MLP neurons of a small language model. Each row is named by its layer, matrix (gate and up: input weights) and neuron, and shows model dimensions 213-425. Each number is 500 + 25 x the weight over its row's rms, rounded and kept within 0 to 999. Numbers have three digits each. A neuron's up and down rows have the sign that makes its largest values positive.
A block is one neuron, or neurons of one layer that tend to fire together. Before each block is what it responds to, as a language model described it from the Wikipedia text at the highest values.

Description: Nouns that close a predictable noun phrase, often after "the" or a modifier and before a colon or period, e.g. highlights, election, goal., descent.
L3.gate182:480473518505503550498524500493528457479498475510518488515500462528457519548572515511441457432514495530509513500528513506517465510495522512501498485473518513532526508497524496514500507522521486453496506480493518484532468474494490471503523493528484499533534490521486491544476471508500493514467528512476498456513480474488517498540494544496504508533468566492528488491505494509511487490505531470528518497500544478495517476530502533523535477475530526490520500457475499513506512512483494489500525494488484547478470505494493462501495527470501497467474459510443480523496491518492524518484531516511452473490520527475534451514520480477510476441506540
L3.up182:524495486512497503489476485496536455482488477504456529483525453531495537537511516500455504473536483479491487534485548499512453500517470506515486517498479471520549515463488488459499497494486458463470457502533517440517499489464543490474487490519470516525508475489500505506516487512475492491501535518477475486470493477511514493471523476488548490507475505488554504514468514510518454511511523493518494534520523506496543454488497509533516502478510507465453496445523491477482524507471506455517532494521483519486488485499506497498518504449508508475513441559478477514494551489493488523456535515506508460479475517475482468483540503518509472531514540
L3.gate584:553497508511500508480466525514515474458519477485519486465484470541530521511498508473502477498478481512490492536469537509491481435527456497478481502529472501476504483450435501504516507509513522521483557503530495487513474488475497553459521513487454543463499498538491501423522457490491505479504485498499506540448519444497483467503510498510506512524492436496542542505516495499544484477506511523496519487476483518507495481524467531467474503504486490473482493467467488516490470489509459467511517527525543507493494514483499483559464544467576452529549471498491500537493493443530471501516483535489473479517482485498508522483549485482477482496540539
L3.up584:569497479521448493518468488535513438478496476466497493461479491516498478470514495481486485461484455528496497526491522559486461483482462473454479526503514496522532451488469508523527499485505514512476512530519479504484514482459490537465504530507501527483506439512514457492508482510468504475481497482497494539465497480523483474494540545512504512498468462532525573483474530475512489471485530493452486512487523514480483489545441545483495498498474529511476532517443490496511483507513492469527511559530537515516488516474484466519528554477525482494546461500508518542515478494537485482507443508503488478494498480502518537488536467524503470481493540
L3.gate821:508523478498521543509511572511507526537506517502509508501496525534515505495494472495479556496535480496486513511488544536512521509544471494481533530476476478471485511494466459486412501505532482475493528516514461532531476522443482501548545505533515505527479481514495492534500489470514496537486482525470522523503444505504488490518500493511474484487499500521519475511496526474523527485510531530490514437506553499527504501529495483495472513515539516517489505495489493514472521519528526506523507500562535557540475501505526498491452522492495531526518495544479491497511515545449538491504469538516517439518486469476480476493557505499508490529501529
L3.up821:547524503488514524441478551481520503493522505467496529479480458521502494539498498497531475544506516476521485508478503475483480525545444498488505541486518534510528507483476493480507490524520506479468462490534499521481476527466511524519478498508495497512539494490521481559546446496533460482504511493470501488498477453526482488458495530483478509475470525474501519494493494542518512545485521567487482527550508538494501508503502510526507495536518523487469494483469482472445519514501507484501479477510529527508488526502531506504513517490513481509480516528459492493496518553514488500499473505499512508525497478488515477526523478519515469523554556
L3.gate918:532500526536486512427465521534517461481550502512478547500499525491512513504506507510481523493509499508514500521513494497521526469514494508527478500521508481470497496493511473531493519524495479474530495520498513454478456506487467536498519513477469515494472507507531460441492483525478477501515478548483471441513545494473543488509521547538513467461507520497501494509488479475503570456528533513525489483504481509485499459506508523525537488481516536484499473465493510495503514534533491520545518482516532475477532486541512546503461543484521493516515494530480493511496494445530509540489499507455492513464464485531526506473538501496498496541496468
L3.up918:567479519484488493482478481500501489519480460513477518481485443518502498500565502479523490501500479527454476549441529533504486489504502488501496512471470472493504488473467501464505507536488515513518538522539523439452499528524529530505534513535477514481525496504468523519539498466512490483504495476463505543483515512490481489495519495522524489482491484490553509478512484502520513426537523451511512504477489526472530502492486536510500525534463510520487478485501476471526498476532504474562525503539544519479472533525481500491487490459529491524520474539501484483507501479516506484485473516516468518515486513486514512480542489538479473522493496
L3.gate1075:476499553511530517491496531476489472496502517460458516514509510515510461501537494538492496515490483527517481528470521490500489479552512501459474472477488484472501498513485488480444564486485491426523481525506510513514498468504485478520528536547507464487529525530524495543494464474540505532523452524456493545516483490475466497479497509516520489511453525517509507503502538519538495476521533480475487520492525517476525499518487474457508473471510554474517515519506509543468501456494516503453549506498523506513513523539508482486460543486533463506553468550456515502504481453469508487518462521530469508550493479495509493529514527482481507493515503
L3.up1075:544521493464449478460498526470484487484501479441503555491485455524502533517490512478485510506476497507475446565426544494502513491523473481496465529497471491507494474487438525465472491488537474445501478474541503476519499517447502481516520530532469539528503474540508485527517468505478490487517513468471501515469529495493455510426500538516521485485521516477501479503483516499486467518526509499452470502510524544521495485492496469485466539545515515495444481454463503462527501475501485443484520520507503520477522461501515485477465507474534494511482519517469488500538527469507512488447473522487532498478503520508504489507514465504466481514513492
L3.gate1269:533531518512509529522465508472502494506494507522496481526529486540489534489519523494492499480492499452506499514519507495504494548519542458519539456519464477522484561490500458466488551492458488454510522480497508522487482527529468486532514507484512483516531506510530503473487483535510533526445531490476492521492485535509505463497520515515510505485491496541460468522466488456543526502535504509475523471531497473510500513524532494470515504510497502496497561461460514476481479508528497467491498489499510574521467520448523509529449531489478523540496510515506529489494481475501486463512471544520521497497507526468470521494493490470505536573519503
L3.up1269:487557460480461507530497521512509485509525496501462513468522482519488519520531512438485514498483496488504425532521556466493496495500447484472483541518462532483498486463439479479499497518484460480504476483557520460465484513498524486524533516502500520514534477480507518479534500536504507478477490509466527494473516463502447502458504501479437450487489500482514491486460475488533509532502543491483476504524482533506492494482533515508476517552528501480469539450465516483514468479474484467518530470497485499496503488510502547478484519464502499507470514546458475485552517531487515473485472495467497514493475501499470490504540491511478439508521498
L3.gate1398:491453484485516520452498529489501475485490506465505506463498476496507497520470538481523525488493500472454461532504564516473451505512507501444501495528505427509504528492477512465463507524540508506486471522529503493485508520468518473456505494509457483511524506529489492489520440487468475511530512472495524487498505515451495481480527553503489518467488534533507452463515505560485528453492530518460471497524492526515542491481470516482478469516507515508468497517505531457496451499491456491529486491528502489459501503508508490476495534466538542530543490477459484507529514476513493512507469514489511474461475494504491502468557467542471531515470533
L3.up1398:504497506522521566456550533463510496500521470527481509498470490542474487514491503485494485491491482526455482501512524516484490499556511501453562498501465500460479531477510503514480514528487476472496507496514527531525529502502469504517488558540543509523515491523484537512538479493521499512532471570492472515492455521478484498519528510516501487526504499492478485534495531514539517490487501546496515486552535506536495486574496514492493502476503477467507491489492527494478512461508530443522493517535546496517545518486539485532476523505527516509493503511493505494504497491508502463469490547498493518467481471507467526510518543465529523523520496
L3.gate1670:527489469537471465511551480483529490508469548487471454478531487511506474523484507527485503507468515525537495546482483548499499529480501514482507517510486540491529508514484496470518440511505483541549498565509513444503490509482494506486495508483469490499488475479527462487509536514523503519509488482492517537501524471479520474458443518524542504491460525462532515488506544504505459476521559502513499528501503503513517487533488507523477504502519542504495514455494486496524516483495475479504485503478543489529482462487470466501506500444512483471496438515491484525452508499468537466479528511492503468542490507523530509492499484482483534465535503
L3.up1670:494488518500486476460562507483509532462502531475504530493497451502484552522525490506513527485485495507548447507422529521494536492486443470507489499489453503502524498476438501507502501495520485506507492483522520454537500478451528511505541495524492506477463516521503523543509459506504523495506519461487519522466481481478461495475537506499507473482477485526532514508536494536536462485538555526520478528488505533489480508508510502525484504505509489530478507490444512500527506490528460489484499505499483511480532473469563503522480505500530512449513490476505461491528515481513496492470500532490499480509463451490477498497499509519504521541530514

Description: Third-person pronouns (he, she, them, him) referring back to a person in biographies or narratives, often starting a clause after where, a comma or a period, as in "where she received" or "replaced him".
L3.gate133:462523504471512442495516519484527498524521481483509521543527524458470472507483507545508533491472499478507489510549507485491475525511511521528524479514507491506497499519584488562490488497547471507493542506474513460463461538566513516524519499490474454523477506522504511488517499550520481477480532519539532535529486513520515482508523472524460445490466499497516495484445479462495510486489514498465498508487483505500492452488501499536494494518475510480518516513505499465549470510509553509463491503506469506496495498506519530509507504482497467500510546474468538517509467517493471503467489475502502524536477516524514482506470517487501558540499508
L3.up133:478525510484511478517509536502542524530530513508549491535517534500442481544491500548510496489496519509476477466526476476509462542516460530534452493484525456517476493519546479595516480510512481517471531522495518472489502519548493480504510517489458440511515513520522515516513486538544501492479495513533483519509477510515503491499483475480467496481495493522537475453456494457526494481491495509501464527478524465483504449502464514483518521479497493549499517536496555457491441539500537525494499470511494520523467509510516498529480571485487469474503501495478493490478527475505485502484479505513526501473446516497500472510488516474485528503472527
L3.gate236:509464490496508495493496479509471506512438484519530506539523478475498507453495523481475494476496450535490501531491515484539482494470484527501505516505436512526499484514483475536513469470462479507491486456485505507508488533506468486478539495499461494484475516448524506539498494490468501565446488471495533484510470514512504471482524460512511519538519504505519474516481546470501534474445490472502523513509478521501543469495544567507510491515527493483503478499487431469523511495502473505531492509466524538482533492531498458460473512517481538524493470493473509486534510489458479474486529486444485463475523463507534522516503496533518507518480517
L3.up236:509484533533515502517472544492542542525481534507495439486502534514506508474514488543498512522448476489482529514483495529463495490511476512537518506483513473563511542511468447509563499494524503483511543490544506474485512492513472561496528521489501494486483443450479492506484494523501517503480494533517534462522522524512534456532461524519472457494529484468478540478506472475503526542519500501507481537483530493504478446482520512473464490544536496482498461491509518525521516519539476512509500492544518495498457502473482482494473531473468489483499502526501517459501486468494516500481524444489492492510491511543492534489493490536537489462517480
L3.gate555:510494522489492530495507468509498521523504504512517484529448527490557483483525499517488492479487498520527507466523477463498452527503462527488530512459514507501481502515532505507551484499493482526524551473488549479540461470490486478478489499476484511492521482504526467504546501485488447524489543538533524482510497501499521514509500500460492528530498521458485471507491444518544479486481477511510512514515553463532476502490530513518533500468489513495542494552519516501493501489495484495504497488470514497481443516590487505521500530510501494523522501548510510531486552514463541524496539447483540514476488477510485488515481513498533510553557492
L3.up555:506512509536526509487518521492470471473516503477452470511458498478511507494457492486534510476526507530488483471510497462498459516498514540501494523499509497520489490489525489560511506464567500521502495462492518495550486503502556519464543512516440520486538463474469460515524490495520488517476514491496491475552488475466553507516511459481496481490499480509512498485488501506489527503564512462525521485489495456512481486500482506509483495462490488483501507519509519519464503492464467514503506478526492493520512497536453451508513506515446494490448494499466485515517523453504493478494496539524537475499475517522500493470438543499465499479510515
L3.gate815:499494477546487491501512462514552474491453497482502543475529429549496501506511539525496501470514455518497477529463581493511456514495522525523540510519460511496465473465532463507466455456417509469492479538493514532490506471458527471469489494520456529535515471496505487474495526460514458492480468513467470499474527507527529509466536515500526537525529545523474476521490501512478460499475523478463504539481514541489495458513512532498454533523486471521500490518496508530502496475511447458541469488481507513481510491468516548469500485486540505473527494530492505453520509484489521524500468481516457537492512519516485490485502440541504478531501526
L3.up815:471482528480514502470538499490437470474526470492523473493492508527480513517534489501497449502540499499496505524542522509536484490522441501427521432526499513481470484489486530497489516475494481500519497497488490521536487516515501525476464512459463515500519536533485494541526481470507470461467553510493493493512505486526485567514473500498469495515465521512492530548495506501474528520544469520555501493457487488496469452537511515502496495480479499469498498530525471543482486510508514471516468499516500495553515470494457480470525499539503484487469487493481503484508489513498512511450470511443479512447434513465491491520509475507487482483515445
L3.gate1174:531453518548535484530509587503491485463439494498488524528554499475458492577470514481498478458455455474473525507488511481484524459527504479475489475500493519467486519498532531519487483503507519540492477516476492525477467508493483521485493512542486510524500543455469505500475469494505509527461533470504440508510554479482482484549505492517490549506530548527472496496483524477448535530465557539526502513513486515491482517492512500462509498498515502543509522515468495487483474520490454542510442498504487453487532499491495499505467439521486465484482482514486502522488508540478493473493469489463488489482464490495554488487489510518543526504520508
L3.up1174:497495492488543490541512548490528486475468479498512522503543488482497470510464465493502471497454451515491501536498545480490562515508478478504460513499531478506526463460517481486510463494501528507469481516496490519508474525486492489468502522557496546531475524447491498474528470514464487535446510465504485477430520492498489499505526478503508508462534533484477461478493488472526512499523496530515526516519531526492505523497507534473472547493500502507535508502513529478500486489492513511498514534489500452470507481477526567475464492511550475532450494482524507501532501490528476528485492521488490460506491469511532507517531479524513523503526469
L3.gate1394:555448539494524531551511507462475490504480526474479513530505516486509491513496498469501536545487524443518565503545532467510493452538533489476530468517515489497516512542547505505504448475490488501515492504513537513535536523498486497484522524498498505510490512477502453528530476483500490472498485483550513471503496492475529531486510473505461504475526532496475526500494469522477498471488496528526472434514505517508484498471517499498481506463517533512550469515489503539493503542539552516474504484472486501511489534481452477516490519512498523515459496517484489475490469496428522530521476467542520489525473499513504481493495501491510516526504480
L3.up1394:529478516545524527539480524502513487502480534506524503492494493453496471520527478446509528500491510500498546479492524485497522479557491572528528520433496509492494491518499505499545420466514491510529540512537532509505498519509493528440520485496503502457477490507494480513527482482506527487498484497517529525491463500507498495521502506520474460483474509481516479520494527466515512489493534534508523493487459493481490499504517516495487494506513505483547476538486485503500474508485489497489488516518503455517500512500466501484507489501507556511434491544465459504494469493485521596534527508514494495515471453509515494501479519544475529473507503
L3.gate1435:530454502493530511553465506509535537459507539560476521526520536535498478537508510473480517527520460527522472513444556444516531530470515492509495489488528459500529460481505513507452480503482555561477471476494488514550514472466506521515496479454478510502529501469495495492493505515462476513499492441513518473457501521525501496483488498531486486504527485482496500509493486541488534532493516502497460489525534512526436504474489495496480487491542468512486470459523500496511506497512493506471484518478483509488475481471436477489523547438545493514505496451498522512488516535473446468518525487515457497479527482554536466490533521498519506508548548
L3.up1435:471497511492533506500479533500465505553482544502486479522555525494490505490487502472482490568515486530526487515517531460483508522495544491482479489516492495511474491492531501516478517517480525508496473492507493548524469495505436529503493491454495515526483510486478459506481496496449490533518471488524520481523537502501551520521528544501528473523495461483538512481502486508540523489489527532496448517522503533524482501549521506512548527473524534535547469472476482482482494497496495462486564513486467477496470492506490480489507491524478507495452479482518540514493480514478458508494493486536467470492550503544507478535515497473474502520508506
L3.gate1583:493505530485486481525485515508498521463486489487533526528517477506490538467515535496500453498471519507498478485529519478466530531499511491513534481504551523498515529452511548481526455504476511485452502492530495539531509459474467529443528532507529517518480492493520502504497525535434514501510505496548510489509463514448474489513434474509518468492467529503453491528525498546501479494495486522525538503502480496496523505505522491521537495500507500504497442532517497547485505516482480501476476462463494482511522471483431524514490507508480527461515571512481502462484482501477492490526542497464471508552534497484468501502466502529453527525495506
L3.up1583:519477521493488502510451515487479481510491497476488507499490524528528505499506502509457563513460472481473503432474494454512485503508470545495515524492484485533495487515504476505472504534528488564533514499516485477546447488489472496480505504497538506515529491510450516528515509502521524484468451540530464510573515514531546469499482523502511484566473506463534503514506483463510548526494528535540496472467492460532540518510511503492504495533491455519527511493532450497474499504499478511472513494527509477510487487514515487516498484479502484499511505482499537543486535511518497514521507469527465478503466512498534530507479524497534534530447500

Description: Function words that lead into what a biographical subject did next, chiefly infinitive "to" after went on, wanted, decided; also has/have, later, and section-heading words.
L5.gate138:493513489539532556484493503493498489477495495483479528512542438457499494516523527538572451468474523525503539503517539510476513499512475493521509477491505535463524564500500489518486491466521544499509504517494533436507485484478511539484482476535531460485504478515499481508538512484492507530525531524472532487488499479506498506535477492461541526504533502486487504514506481523520528531493512542522498533491494477487525503510504540474464503506478522493494513490510496472492492471536452508536501487474467468491494507517443496516508512462531578498498488516502443460535470471472502463485546483522484486515473488552482503526497502515500491504495537
L5.up138:450506483497529510457524556513527512513495494505538547472458521507508516537477523500455476498480539487537503498487514538528493520472492502528494507479504501503512508523519509501472493456533478526466530510522494511521533517518517521440509478558521469493541489501437479482493483463539479488495482485475496483483466459499482464500492486474464521535479449501472501495532446489505449487473535480468491498544470511484478477470490483530485561487529468487503460516527489484498472494500476523489501513493511451486515481521463517517537481505468487478480481485496501538495504494515511505500487476481502501493518498493505497539511511477445517517450486
L5.gate150:518516510510524488464479524515499503480501492461507482504507508449463489544503510509523503535483504503458501498509552502472532507565496524463537481520533475457501519472469532521487538485523505534442505473494508481486469478469494504524458535535481529530556503509480504532503491483470510546514510542539486470484487461487500516504543514511466493504520523466524489526494515527516534501497509532500541478475496522520557527489492486532519480507478507521528479469507499544509507513536488464481529461528506498476480483483463505492523493522493508473475545479517514487495491477509516575521498492482514458515459523552490460489504513482491571465540515
L5.up150:503512484479503503505508517489511487525535467500540480498468509509512528517526503496492522485521490475492499549477516480490475469499535468476526498546515511482456489478523605535471496446538488480504468510531483452469457464534498480442457518431486496500530486490486497505518483487503521520480502522513454486524514461514487473506452461580482529525514453521507480478511461536451517485482501485515523478478514510494466478494506491479488500519498500495499494499518517492522457502549552504447495479512481512507538541522493476503457509517507490485491477491438475543515497504502493533494488493462479495523476502508509456473474478514521500455491493
L5.gate1396:529503484488547510460507428533489516495521444523517501479492470511508527549468482528491514480458502489504503487512513497544514503523488519500483538484492477506508474459467505507497522502556470542519539513514560492479493556486458525522469526467499469495503529529498499527546453524526486489510486502508513500466458492524551501541482488494505511476482453458505484502508510488525534498537477506483508490501504522487492475526490489532481524506491492493505470496512523484559481459490495489564484514448526508493491502509483511500493524521510451515499493496514489511445496464500524505466426498491505522497518493520527505549519478509470552468549461
L5.up1396:495514547521485465529488475498507536501493469502523457506513454500488466521488529542521458461484496468508511490534498519517529466480497486505519515487505482508504464546518502490468530493472499463498479514517479495474500490461526513505488512507500527481527489506508491442495488530531530476521466502542520504478451484511533488490464463463478507543508548463510533486500443522510475524503523508467527501497486496473473512514478487504523446514504511523518536535466491512547456508517487520511474488490492517503495493491499540493494536508477532489531497520520509507520520529466510509531538526521495490521475495487520520542493513507538545511564516
L5.gate1422:462523483558501540488461528513468491495533492510523485478503505489488491541504522506493526548509516474517528465515519499448515503509529515501487477517533517499486556498497486523522530512498539502513463543483519482512491476482487499481489470520488463521497510488451478487497505519542511516496533497514533446524509517524541487524485496472549483492483500476504485476536530469509522511516494457536485517548483498521548525470528522504499495501504484467532500520495480541473503545487488491529494470466490481522504508488506486535494499508485462484498500506473503531504453525503528535510504501488456526514492493480546488465509491513489492493537484
L5.up1422:514512518502562534475525527516530492509468529479524510499526509547516488473487474458492489477538486537470491500528484536473470492532527495478529497520482483503505523499516486525461462485524450467483501532493515476541510502485493462516485445498481489480498537495541478493530460490554491464444502553481473492508510514499493460483446505565482486497504545499511513453497486515486468483556516522502499495535471515513534510519504522482524503478491487488494502493502526479538499477510483477448544490469452492509506468437507523542478538464498500519514508539480435480501517524494528503493496507504485520468467469461484522530553492523531530470513476

Description: Colons and linking words ending a title or list-item head, as in Madonna: Icon of Postmodernity, 950 Years:, 25 members:, also since/until/of.
L5.gate438:527506494482457498472519479497448506468430565510497497518510476537509489507463538459502506488524505497497534495501471518515495470470505498476519544464503495544481510547486552481513503502493519503521464468517486516458496537473456487480476493524494516447520497493517506506505503533515492467516479473522503508465447520524501483498461496480485518476480460498503478492509487499474466465455498476513485522492483458533449489511503470510528458579525504497481482487504567524467515497503512489506511536468540538516524502481516501490517456508512521480557522498441505533482489423509457515555503504504500477477539487482488509493497529490505512555558520
L5.up438:508485526523507508501524511482511500455524515515458516507493476543525491525466477485558520475534518480485494515480514570487531529471488522509482523569472521497507484498451550481459504495526516526535478505502484474497494496501526475473513472500525539481531529514473517537525508545470526488521514473502515535435468515499496494465524482444508472460497479458506500477472515437483480518527496477499470495529517505522489491492483458509490492580496491515459513468530515446519484504524522473475497508489489519512527472492481485504455469496580501465505499525508503544558532505477457525500455478484471501492471537491498543453507498525485519562510504
L5.gate502:497534537490498536476519510475465474473458493493445538513490482486535497475500497452516509536506483509481475488468485516461544561508491532515518528484493487513513488501478506473457483489503453474473486485489502515478489521528507437482523535484489484510514473480507467534492456546519510505494475502481525503503489494490538483502432479523561512500431507501538502524479541493524477509517505519511507528523545495499462515506500509458469469536517501511513491514491486470499488472500525501507556544487534522484498499461477510472510536446465533501539468535452475515538510492477498522534476533492454485509534517470493499489471516456463529482518486
L5.up502:522529505500467476501506506484508503540481478474533556503464483537539491489555473498501481468493468507535462543506508511497496482503446457476488521467475538516495487494483558464481522468499467489527477466536520476475473485478518496495479486500494531470521492547540510506518481519495501481487519482495492528446513506459439500480526512524550487506489514511475500504546522491512501479499541493497498505501543499500465509478504492476522490542553533541475468501480516523510514475472473495455529462511532481506566484510504480508498509492544494525501481506482480507534540465508510498450493534524504500487494508496458507506480517525478496547547489
L5.gate1189:474537486488528483461492541496502501469496496470506529502509476481531506508495481524505515501525539491525479515516491543473539536548493495543470527508483506488466456455539510518515475544510476489479520488506528484537474481463487515453495480518479524520495530517450514495515535480519445513505513519499500503494464472538485508479511536530505528466518500469475480491522463444504493514478495500512519513497544490498500477531500510498508514486535496496503524471485546487513519487500470496513521496506534512480545460508496523502493488460518474468468500478493471451486522472527538485521489508487463478534492460485509476545447494525495545476488496
L5.up1189:503513472492451524472486506526471505530542507535502502524502508489534499495496517493509482495503474493463475522477497553503529456503496473506533490473513487463465496463524494517503526524529500510468491514497490494520476502490449517495475536476507505459485493490524490511476490539516450516522488477492449530439512519536506519502500519441510518526531476463494495512563518521499485478525521458533451510554506477502479462507518492478530498543547549475515472496486465515514533472491477540473496516547479521509524477489497464461482510509562478486525539483514512475489522467482480518520501500500549502516548516529463510515486509444493552497510526
L5.gate1546:516473514544507463466525544484542496506469490504451465515516465515532480471510508499531527506499487474482486542499522490503478518496481495468507535442497499516504503494496506498521482506453531461498487513538505506494484509457497496489506463494498551494494447504496490544528504521501465507523487443497526476449532528454498494528448514520521510500479479493526502495520564476506535539531543482506490498510532524488500531516484511521525472540523522534552471505504554491483491496469482507459527475507527500482525503526496502489540505465488490486487487503450524479497519530494473517496504527525500492508462509522507546474524518512528511517515527
L5.up1546:497459533525476483541499526485491533499521499496483455537550521487519440487517487490499483521502505500498514551508506524502484531499480481521477510504534495515566486482490506490481502501503540493480460513534505527465530493489510511487574497504536507499500522502500492532515497535537496508492511520501483490515465529470498488513461481526533485531517441482443508468537500482474497533481545506506499476517480503505516506512518520504511500564504488520501533488498501483478500510524508508441491456486477502518485513531490516504498504499507543471524502475503519518492466503499512504533491506512503492476459548495464477505466504477540488505475460

Description: Delimiters that end a label or cell and introduce its value: colons after infobox fields or list lead-ins (Founded:, as follows:), table pipes after names, semicolons in lists.
L2.gate202:498505457464481500483491515495475505459459523465491487467521506489532495473497487521476515519496456516491437547461483544486522498484496525502409502474464498496523493540472518542525490491534476521527500525513494450515492527469504498507542524512522518486514500501508465507517467484491513526503504483465485481486487502489468545497501471502535526528489503504488488499485532511516473465527544499504490521471491513535495513536483473495469523524496547471484511504515522476507533460463489446481534473550545489480487526519480515454502516458534499485465458528495498516526512468514510490475476508499476510468484522464476510510542482498455496476507496
L2.up202:504506524508497550452465522460463497475515489503439536473496530512515475511520482506499487532485524519515465498477520527477482484514437481512448506512448485523470487527465518520505493511490465446499478506492519465516502521421511491497527466475488496491485500526527488505513467505506552516512506520471507526540465466500433489475470494529560498494493512501488451490504557492481502476520531515467472557495481545474499482513525486502470472534483530483468485509494511451508502489480483485457534484503531488470492478546498557470491504465473505530450512508492484464525537441491461509493467511475499497500518520468500505511573463513492487480530500
L2.gate1011:515491470470506533501492504466469499478517493490456480487460503488504475472517525514458529515479511466498424535531517518450509497523490478528461483501505509539474493529459551520505493520524533506518518472499504465536497526460503462529514507479488467492478533522510538512480482535471535538519473460504508488521487519486475475484441454474533539476516533505515452475477565445509483512508505502458478509477461534511509513533494492503491533500484543476521462477520515479490513453498496473466533470514531518528503476478499489473507521530515530496492508522509499452530528468487489525540507497505491526471500520511519465453564499507483507498537509
L2.up1011:500491481491495525553514520440516510510433519539466509520484510495541470467457508527520484503484520504528495502510524529488542471497518494527502469532482494501513504480502557516497492468506504500451514507480516471466516515494464488500547536480522479543484485509533507505492520535525476506484500482491518488568514538502543533509458460551479501539519506482488453477517520499496483489517511454474468506443503494497532494537482438499490502519486516519486480506542530467467504461473521516481469500473505492446490546502433547499492462458472572467462485486491450476547533513521483538517545492453476514490516504498508483483501490516488488490495514

Description: Third-person subject pronouns opening a sentence, usually before was/is, strongest for She (She appeared), also He, It, it, They, even as word-start pieces (Sheikh, Heian).
L2.gate1207:524485565516529462487474483514487480417463509503492446447464484503492510519532483464499534520522518463499476500493482477476484507515480477499486465446492496504482513495549531496543483473514518500544498466529487499501463515473458554466459509499514473524480500533495472490537484532502521501475530475517480524490496481535488475490517516504480525517471520506505492485517484505451524478543500520523541501499544505505465462498489508499519496517538515460513457471509495494505477492490485490483463524502509528483493521512487420493504488540499477474551551480537516484502531494501490482504475495480505508503538504530532502507507466531475526489481513
L2.up1207:518479547541492519536440455532488476437491516495467476498443476526474549509509474482514508501527477481474487506468522482460487542516497493486507494501472504528503523491502514507554459458503512507487505472516511457519524507498475512511466474477505475535468495515497480503518467510480508517480497479526483509486514498548526523539515497536468525454431494461490507464479523493472526493564506487505500518522575509544473460458499509525524474520541518471525439519530459478498482523475428554545489514491500515512514558520489467493506476504496533472528506466512495510494543545501519453517510503445515524515546504542553519477482494547493534511515505
L2.gate1622:519503524497480547526502484519455486488451551510521544509515475506521481488494498493482491486504493506499454542495554483482489480510493502465481489559484530549472487485503520533487476506500516492524515514476528463516512497511485479491484520477478512510462486505543486498502478494496569497473524505466493479503489510539509502500488477495503506498534511493454495471480531506508522496502498520484462512527434472546460458476542525529469534497523527506507489511505501510528475470474458519528515480510481513480472537524435495470480475495513500531552507519473481540473532467477491480516499484455490492521545505473519529447514456514558490475517518
L2.up1622:517443511521457512473512501478513495511465513460503497565499499585471539530432512493481513486544465483494511457479548518505495502518476547503504476492533463493483506487515519461535497509493565481517494476463493464511557490511468489458480496535485529504514494449526472583515505533527499555509507546507488500455474474509527517532473490460461498513508522509504495473540499503450531482518522499506449573473507490526518483505526508487524499520510514506484527491520501529473523546485475526524498515498484493539474524468493509486528489524504497482513563472521501519507482505507523464486506513490515459538510524508524536473536479480522509517514572